MLP neurons of a small language model. Each row is named by its layer, matrix (down: output weights) and neuron, and shows model dimensions 0-223. Each number is 128 + 24 x the weight over its row's rms, rounded and kept within 0 to 255. Numbers have three digits each. A neuron's up and down rows have the sign that makes its largest values positive.
A block is one neuron, or neurons of one layer that tend to fire together. After each block is what it responds to, as a language model described it from the Wikipedia text at the highest values.

L2.down11:121137122139114090150149108107132142130107129107150100159167091103169089086131150184141135094134113130140112137169117045098137132155155121143116113163130133174129100128162081098159163096143117125114170126181129132111136123162147076114111125143133139109147137102141121094149106134135166117113099079131137079130101143114081115113153094130146109092137122137158131137143157116135111102129145135106151149148133154090160138108086133110141093159102140132126140122165116099140133101126111084136117103161105124136049123100137147139108124129125118113172088124159148153162138128141103183105151107134142107125127157139145132157111161136138097162127175108136128143120109143147134116101
L2.down48:177155124149120145094131110147113109110100114161156167141142133143107120110107114110105155104146082113122099163123108125131127129154132142123122145106119152104164129133096098167113134078079144126143139105157146113140142193138115122122182155146171143115116126125120147138140152108138142111104109120156110127085125153100162114129156127111092151125145115118138141090092099111112128132105104141137121139149125117142181108136125149118109085145154174138203153157112106079119155120113107132149116132111155109099092126120128125150194175060133140165140146121159143092161122140159110160183150102112141105119124179175129132135116115159149155154131144173108106124112117122145148135135
L2.down112:118097106095103118116105098106128123134150103097115113110131113103129135157125074153142152135119130096105094129151111143112129138137061141150134085128143160118134131121126158153155185135143126096136137149115115143090106119177178078135111195125135123143091107161152159110103139139144133118164110135118107155061160155102163110115164129113134135111078118151111126130148067153108108128091148105085097160140143119111159109150091144114128101101117113114132106118142138123144145104109117122116124148158141098137132097139112117135098111113105084152153128122176144123148087128142133119154138110122132082145134099124127134167166109091098134161116152089111107113115106167079094104161
L2.down168:145149083107168104062107127135134120095142125119107131146125131175138138127190090115142114122166125148136130127111112111141130097135101081146149092162120071097120123158150105123106138140049127143133114082137125153146119154167126133161113119109092116147128168142124151151124148113121121108129131111130176114069119112141128133128110044123133116094125127118111128158124127171157161128141151142119095165139144089111102137145128147156095096158131122111145156101120146098110138145119120066153090120156100101085094145155112143168149120133153154133130104123123088152103154121122118092131084098150147093139139138135138151118132135133127142144090113160163094136132090126116132116141
L2.down228:153128154128121143102102190135121105154109113157140111151147143168144124085153138164133103101097102147134174167098112123130118141128142154081125135154110108063105126141148138150137110136144166141168134101143117141161128091118160126146121117156086085117119131075135115130116134081098123130139101103127133139128107125143126122116115121074132102093162120142107124135156151135143097109141120159092124175134147134082158156170091164107135111116106138159092132153166097114138122120108097138154143139118147136095091110125134121155086122132139119008172123138132136093124120140147085097130105144090119153135121137098126147117130136110150152141158155118126107136092117131147136144131
L2.down277:063180119062145092164145076113116114122140108141153131086123142101147103118146093136115144135162102116110114150111109122101172139129121098136106151123111130132112097114127117142103142117086136130135131108134108144113076137173100143101140140126138127124079102131091119143081116138135133144126134152139111110070169114119192135139120101136149176094102083095112140140102150112114174150157145130179150132143137125136130160123120089140127118118189127141114098133132145141117142085136119097172096154098107136127148113106099108146166114174112111152160076098113123114141140149165177102080161136144159148088147128139121123096151105126142123124132112123126117128118158131123132113132
L2.down291:125133141137136142148146119089136091171131120123085152109124157140152145105130158142105168127161112106133114158087135162163121113101068162125154155135121137104102156136137084139136148141115133100124162130085126132144135149116163108119151130101137152100106090103124134153142111102154138158154121127117138154087089087130137131087085128110151127127149092103111153128129130111145116126122174106163151166128129110117133113123113154123102128135133153138148165091104132149181120130102120160155119092129166098098099139134131119108158126146089118129090135172118151136112155105116153129140136149115081153089135204118109138108110107115110130129134126142142108108099171067066206111124
L2.down298:141140137118182129099172128124157102120162142106118144148129150127097145135149145115141150115111130132120100134106145117118130123205132106142131134145131148105118096123124142111158140096155110106166093144171146119119111088159146109158127160127138147136185126113132146160140169107124164164151164129141095150174105146116084146102114124089118150120149100133102117128086174153185141121137141193119114133144099126116131109114176152096097171125119096153088133118160110109126125108129160101145135153136133117131101136156134157093158124161117109078080127147156105139111116115131124148108114136134139121131137101147089100111105131134097180111159109182175095133125111146133072123160
L2.down342:115107148095172129136124120118171163127104159136100081121095096138129117102124141150153137173093125096087087130148117150131145156181123130123099128113128141126104131118124147159124141132115140113116111132126189099128155131177116159139115105135112111123100159118098134096125145102108154126113139080147124092076130182148110154137122105138137120119133131130095127185098120111144102119138128140147153150121115146092148102162127100149131156179121126163169112128145127147168143111155116126082134146158117137144124160130138155129143178122134120045161096082103147128104126081130162120148160173097125165111094152118119145109123070147160118093117122167130141118143130122150117131101
L2.down365:127124103147133138154106112142160134119135142148127129097124143157120130158125120128125140086108126114124114149125153133122119145110134148126063109167105123105143109072159132149109110125135115166161139123122154105138140124066136128147156119130181171130136132150124158131114080117109121105115087147128147135059132130127110120130097091102121123132130126134111150170133169102128144138148126102121143113135105116122129131146106132122122138093148146121120096111172131107131117108141132163077131110149141109117136120095142120123109153124121125255151154128157125122126136125123142123149144129136145113088136092157120110192120146119134144158143120148134100101124097090093141149109
L2.down378:146088128154095126154157102120167113137120130101130142168151150124155114118121122122091140212161118158114081138134121128107124156129139100103163114122138125137139087113109119135157153152139138144133126123153166143110108160089163119124187104127161092117139128130123146124113132095116115157148099077102090063150134127100142148118158128149170103124133132108140155156199113123119156136162108200121107118124098147170131107140151120145112161105125159103123105141179133168113103094083091113137131114109148103158094131149122121125154142123109160140109091125146170089118151097129144106124131104104101165111133134162123133107137134137122114150126130159127142155066119146140136107112
L2.down403:124102134119142145096161129126126136128100137112125139064106110162168109131164138133129116097147146166144140159119072131144132091169101131144158131168087147121114133175137123139095125175113127138134073146157137148128113162105143176173153124141131104126103111159109124158118125107155129107133121101110191169114152160136146138148152120108135096109097147111137129144094097139107134123124103159122136187100149163151128107148134101141137140163167118089147137116137115158108121127113127045123116135140148134092087121130101136123139129128166103046146109116147138118125117136143128141109133141155128119170089149073134119137121169163126116128124116130146116151146064109115129106110
L2.down440:111124130194142132128121078166088137107118099115150114151142134139130121141170148121105121103100088161166166121106105087126113165112117170116107103126091130133149136087146136118100135122125110127093153167155142136072108121139118096149171127139165139145149137127133136146164100121119100123122120099105111125099133151157129093167158111124125148065129121128092160117116120139126106131098090095122121122146130120139117068168118159131094137123105096111097114152132135138119104132135155104131133104109146129067081137135127142148148152161173128210159125131118098119125167105139146083129165103144161133092152098144115114125112144086142136081111150154147124128121088130166115121138
L2.down443:135105103114146180092108117100160121114124112088136111106114114158139088144173146164119134118118145161145155156105080129132119114152093100103119125128135077116115149159174100141102143170074176139097123120147159125117103138179125106154140148142132068129121099151122144117132113134147107118160138127149154075070139136156129126123132104129121080110121125112125116113109121112151116133127184140093103143131118103115132141169148112164120118164141125148145144130101135114137117116100102104133106118119105116047114127146103120140133137155125136124126123124146139102119141107155117100154093113080063142161087157144092114133103124113131128088108159126158112186100111170144121098117
L2.down447:155139154086134131126109156119096126109100175135163084124120159137130159106153147171130158118099118160140145102129152127114092098121088140113155136137097122144149124116116104091110108131094135090112107131123116138129125115153170158121113156117158173140122119109132105128149131156089127132135053145134111135163178104131204141114085118190122153141087144120102097123136155134148122085121148131116113144133115114122114180124129118143118154154126095132107161120157112147154142140078164094137108103147104154045173121148130114133118123137149143103142158127141148153107114112145130093113130172126103152108137139137107139144140174156118116109147183162147135132149124125080106127134
L2.down491:132139138178157154148137077104119128136104136119137058102121126153151095103123123158099112131094086097105106151112154109120113097118138124158064120123114136162101096154150086137139135166145158129169108144094137163107095076184088160150124100118168117110158108124101131106123107173140145135141126104114140115114140140135133111139154107101127181099138153153137093133140102103129125138149139136149124132122151088173162127135145185167106142101113084148120144132099141136125126099161110105130134122143130157135106153096098130116153111146129152199130135133131128102112157135097130122165130137143168108107157144113125111134122099122122145090124099140121110125096130079112187151119
Responds to: Possessive and Her tokens

L5.down151:152146105093115127133166104112106156120142164153146167169184143108109141134109091106134087131163101142112108126113135093114122145142098132110175105122092121138108127151157077119114109148122106159147117162106139096118127152220135137137130147139118142102125096133149117117188128082142128152173100103130113105147152140142115109168102117130138144148148154137108124117114096137133122111162134117150138132169107138145087138131132100161102110092144149146089137101148114124084153135146107189101149119161152126124130140140120146119127117110146151149104118112125164148124144171131123157091108145101126135098095139119124149090124126122190136103149118143128113158113101134064157168070
Responds to: Negation after auxiliaries

L5.down409:119136139155186129122113108105089159137139150110138146133137122146138113127145143104144118095099113130149150135121119092101126141128090077122141066129136180105129142160125104147090129176100182111165123143184150159128102096181131118152172146131096132143125139136131173182180131110114111103139117100133114116105124149125097135137143103116114098128144120124124109091173169106109124136147107139117134161076112128131141130157125127152130097141106108119130108076115142106125083128133117110153103156106128116054086158132150112120147123148122112049152104143123144131119155122146145127130112090097122135129109104139142182133102137128102156122156112125151156134115101082139113092149
Responds to: Possessive markers

L2.down81:129105148116108116137151134101149109131098163148119092177121150142182131140116080142137109131144154130128092120079115115149126100136169112111094102147124124167154147153134139110139135126125129133099097126132151110175142153100149150118114138161138134111090112110129151137155156101131117154140085134125141115025140163136165126113136127083138112131114125134162133172107138077164142135143153113143125137126101105168108180116155177113116157151122131130159149140130148136135163141144121092139140098110119155150099120091117074154134141094112083091163086137116127095143128142084109106121086169085180138116151128110155149084153131130147121118128139128154119120118118110136095108103
L2.down98:120126169146097128153127152140142132082092147133118097120112121113138125093190118167101111126120102077084105120115135107137104119160124166123118095121128097148137158128150106189129109114101137136110107154102116114159133112146102127167087160132187098137141130075137178076110145076174119149121122122117123108126130114127109105120078137126105113155112158120141134145167150132136136131140132153133134157147117159121104119132116125117112189125161111116136153103130074115112136116147140096126124133107188167100154124108100138086155124107095089082117122106142138116136113120175132093112124123124097124152155146180093141094106140149126139116150132097107094089140111130138086164125
L2.down113:121132112139114137092132130138131132107116144159109148135111093092143136108112079177104115168098128143143137094135130145118115098122127184088094135144137153142103109137098080145131129126131139138158169123092126123121130167136101108179131117120140117165154123137119170098094113142116110146155116138092155106164154157119133095155098131097126089189113143165113149132107136127118149108115151154171104102149137133129113142088105121121117123071070119147096111145135144157113137140124125099137128113125199135163086129109120115150101157141110157186143131131110157184141125132127112107152098193111139134100099136097129154174080132116139136090102102119119115165146112094121133118107
L2.down115:138131139137119126115137103135132107117146120168145144149111083128074126162126171144167089122132133139151088094122117123154070091105092138150141160148132093166137100133144134101148098174160134119119134124113126121115149094185133113144125128154105100112154104158147171132108131126125153109102123145149100170185143096142091133140158128135113105127123144116127156123137141115159109098111170147126119155126137115113134102120043125140139132100141106106146139136124178136096094134100100140127121142139161138104121140136109129117090143159132149228108092135126134131143147130139127080117133123106156120128106151150149120164166129131182106142094128194127120129154139169117112139105
L2.down164:117131177109129129120142147200157128166119111141097124104160131118129156110100154132138070120149128154084101113129110121140125112111170103114129091134124146119151164129154107155080127139114155123133099120090129082056160126123142137147130145166101157113116112110136154147127133114135115160142127146156112117059150138142127125115119095148185119141116128130146120137100134076123104125113154115105136160151151124129152113115136111101137152131123094098086102106116159127120126121117130103154137104158149151070129093154160109095118134099143099085176083129082091127092119124158162109115121152098131129167145138121134137123131109125182166131126117154137128138166093155106178120098
L2.down165:158157146116153174143152117152105110136153111136112109107113103081133108141147115110129059164155133140123146109128143116073141134139131118111104097143144106144162166113153154121090142105111131133118119155104150124090156160109160145140128140126163094115131137117138129165108097097125147094135129176152091151093102143149185127132134111147122145130087116127173124146101122106115151137107100122136148147152144127096126105175087114145137108133119115106102115150140178129139148152136169169118145114130138156064147086132161111091124077114127101110150092121080122122110115111141135142098124130095121076143162147141098109154139075104154139118138131118149114164171113157096176105116
L2.down238:126116117110096133111151185139157140161101144106154123115148150102147129128108136119109124121140128144086059154115122134146164113176140123118138139125164108135128120157133122063150114176104139097136150122080116148100097126116103122118110173133120147142123097168166142120112151145113126171137127128137082143020103186124157096110142128124153116155123123133118143135128144116153106170138163149123130112144151107132116137147139158108137154104128126157178164116104101117124130152096124132145124079140162108129130106153105151122147129179127079072133124136082155090132139125142118106154183125164184121145148136104108125152158155115112123111118137119123117138120120153115123150124
L2.down242:106104139124120107126140149127113165088096164096113160116159188119137115140081115180111121125098176115152090138111100124155112116131109147115187134139136155136158136126132112162135154112141102144115098146113155129133148107116113153123131102128127157152160163148110101124131140121108138156138135133151146100063085133139132150149176110116107141084132145080169118117146133136121118123165116160137127131169103175122091120172152109118131094101109168143133102157115168124141099126112127119089105076145149133152147136103134099120177140099137070102144094111117144145095080116093141157155139153117142104174164142176145120088107134115109119126124106143115131143145098137111101137094
L2.down278:097101171145169118101111129106145150119128135107114114128123133118151149176148126126124130115140117103149147130109123143131129156144128127145145141145136115092094129106091192104111130122081178120111074161126102146120147095118130143142128129158137117138186119151138157170120106131097128140131161142144091114179109109123140166164126110101150147144154122165153096164108084124148125105149124103140132096133124167133137155174121148113151087144121090118103159135125135153104135130152107138165133128130098134151128131116099153125156145144162124000139128120137106166125139100147125163146156132155109135125119112096139172123188095126144115114139125106106133131135107156107126167140
L2.down318:084111101122150170140135085105114124112105145111093136108150132077125140161101137130139109156141142127157163139120129165137115117104125150118106162111115127136159145120152157119133081177101157074125108130100166152162143140100111124142177139112147150155141120148139083146079113169140135126133100107131123177135123149095088122123148143124123157122089123109110117117119136125129086161087112141125161109131135152118097112104137132138120167146104116096105096143114128151132109120130164118165095105106099125167194152127105140142156124124138134040109115129096136154146102150127115078114146121146134148130135146103103104114132158157095166132073076148149160124139086162126116130130
L2.down326:162110122137117127088116146125123136147137136145139114162142151101096118126082122137117099103128123151193156136083181116112086158129139106162132145113102123137142133093124116144162122122105113131144097163113125118130146131220118138097121139133146132106182124145141148121127096122162121093140116147135098128156153135122099132146145152138118150148080144112078144106093100135103106133129152149169106071128169091103160116130156140105058089120103155093093109124113127140114154114124108123103102162135121155102119121140152117131096177156139133131142128117165126114114129166146120161161109162172133162147150109158096132173165108097110173129119128141126135122130142144089166110130
L2.down361:146110128136150151131157123088126144120122143121094119098144102088136127081129115165127172176130100123120148149133140109124157154144158126096130130138089180170126174145142121120147121108164130137122175167126162161116098093126089155176116155162122191114118148129141105121137097078123130130102119128155118123084131130084164103149105150105125140111086123132136108127136153130119140157172129120120109152105109121122136160154129108103147118141128130076155116113123097099153090150100119119119173132125161127064138130174154087133147147112147132138161091070103134114124122151127112112097152153101128141130086169165141144153139091097118139121110117111171095140128108141121137095087
L2.down409:125125106079137128127099120151119140160148106142129148135159144101170181093106151103073099098094125146139123113111149126107113130099169139119072154141173085159153172137137094103155115109082087139161143114143106149110123119145139138118133119119108113101120159141134137125121091123140147167099116118116152159115120157081168124125128115117152082116146110096153135143192136132124182121091144139120124136124108139143071103085132113101125111103085138101112107103104133167107106148144152113141125122161108151145147129128153122107122102108108104207159104133148132093145147133136124095084116162123131142082113115153156105150111132110111107149131116174123106127125133081117111113099
L2.down513:128101146134157106119154101104132102201122124117114175150118123133105135128141122131122140160128071131121082133129153136113130166110134153131128153094122132107123110142123067088162115127137134135119123155099120107140161115141148138086126161109110105176134157102131131143140105097106082109124132117110151091076075122148117115092128175142151093147132124145078164125153185124134148138075108115141101114102095146150176129129152111156150130115106127101160139112135091151121078134157102115157123111141109134104116101136147097076157138176134127209112113125106111132114111115135130101176136107127088136133138138151137165105114109128129124159123126112095085122099132111132127149101
L2.down526:118109129084118083083171098148143132145158124163131124152156154108107153122113165124163136167120103133162083080089130103110111161093123146068072182108119138121173108169128095103082149151135124122119143141149149120150117129141116104124153112118106103125149144129139143115135128132109114149147144096088108119107160093119095074116114116098093110150122149149132169135114154135116111156153129119128129156125138104110111104117101117136095145110114155148151141154140130164125174121107064119154125116106140122158108125126154162115162133138094114173103110115163119142119071154138130122159103174166127131115122151156123141156149127169119103061124123129163129119119119145148147101137
L2.down559:087101118120102117140157100169116108121116169126106111119156129144115138139141130114094159129137111124156107084134167106161136133101130174149156151121093170115178081112167121133140139092106123131111185126136147148126137165148117123170107126152125106133123170149148116108123142144130095101155143142110105112087152106105089129092114168111139136157139174171092199127125112123161140176106135104167122133074141132164117121134126095087107104101098111133137125099158091145121142165118143127115100128138183108134122120128111124148160146142152121144149109149177097146132088148170148150137114146097099120101096127112117146131110163088126121143133149129126124147102115134122171169163
Responds to: Mid-word st/en pieces, "not"

L7.down170:124150141126101137120127114125133140107159138123111112105102158160138149144123091113134105123140127143137147136068135102122123145110149128152164118137143133126112146085131162130115138167129121182115167083093129126178151145103128110123113132143113109145139155140121141144144139111126128135190167128137141102140067114161098113099102079082107095150134125118145102116137122128163151126125136134132069120133165151104112156101133160132121153098151120137127093110138116126146116134123134148150155132119118165061131155120129084126136181166150180135136143153135121150090127147152130078128100092218101107128111114132115142129103104156175133110114155142146132098059121175138158140136
L7.down305:092086159127174110111140082155127094143146135133128119122124139098119151107099079101139130194148100157148168096117123115137139110151150158101138120133118168111061150121123130089157118124149134092114137119150147124112136125079072121159107138098152131125165102133142146114102130082144107127130124120148104109127142125161103113134131129157159097170110150114114138163100138149128103179117143118118130112151153077177155106152153148124139097094137190106153094096134141104137152132134120111130147132069071091110116127138135105069121133129135134164127131151131111168100150102137144150125114124157100131106120120119138142105164124108136124149152106115077145165161114132148103147141
L7.down364:172096084140109101128139140157074117116104122117140107103122130121139158101162120099093172130104130147060156150134103112148147100116104133094119106110121149129116141113142111102127150181137098125140151130121161133123140090086103098093114157127115113124126120125110130093096137163135108115184131139153106139129165125125179128151112176140092119123110124104164129149146102152153164136136150159112143140111150129126147127114112124130111097169105093116145083117104168157133094098140161151122072115157124185155095125125173104117143111123147136134114163179160099097112113109162136133109109095113143114134127153137158143084132175161124111115139174179143141126132137103125154096120
L7.down465:119136123125139141123145142103134112155151113112114130149151147093160094150110134164113117118141114141129120129119141132109145110146100098143140151135139147127140134131141128126117179116157111077147127137157133128106138106202157100150109156149169142171163115120131139113103124144092147112124084138150149100096165171157118134133079118135119135135129131170096137115137135162166179134139135090123132075149138192077118087148118162119078133079121122151096110072121118144112154126073152140174128127107150132082137136146149148178123111107143142113150080123146140136094113198126159131122102122159120152127110122114100134170098132153141168113128120126118120128096138121099164145093
Responds to: Negation and adverb endings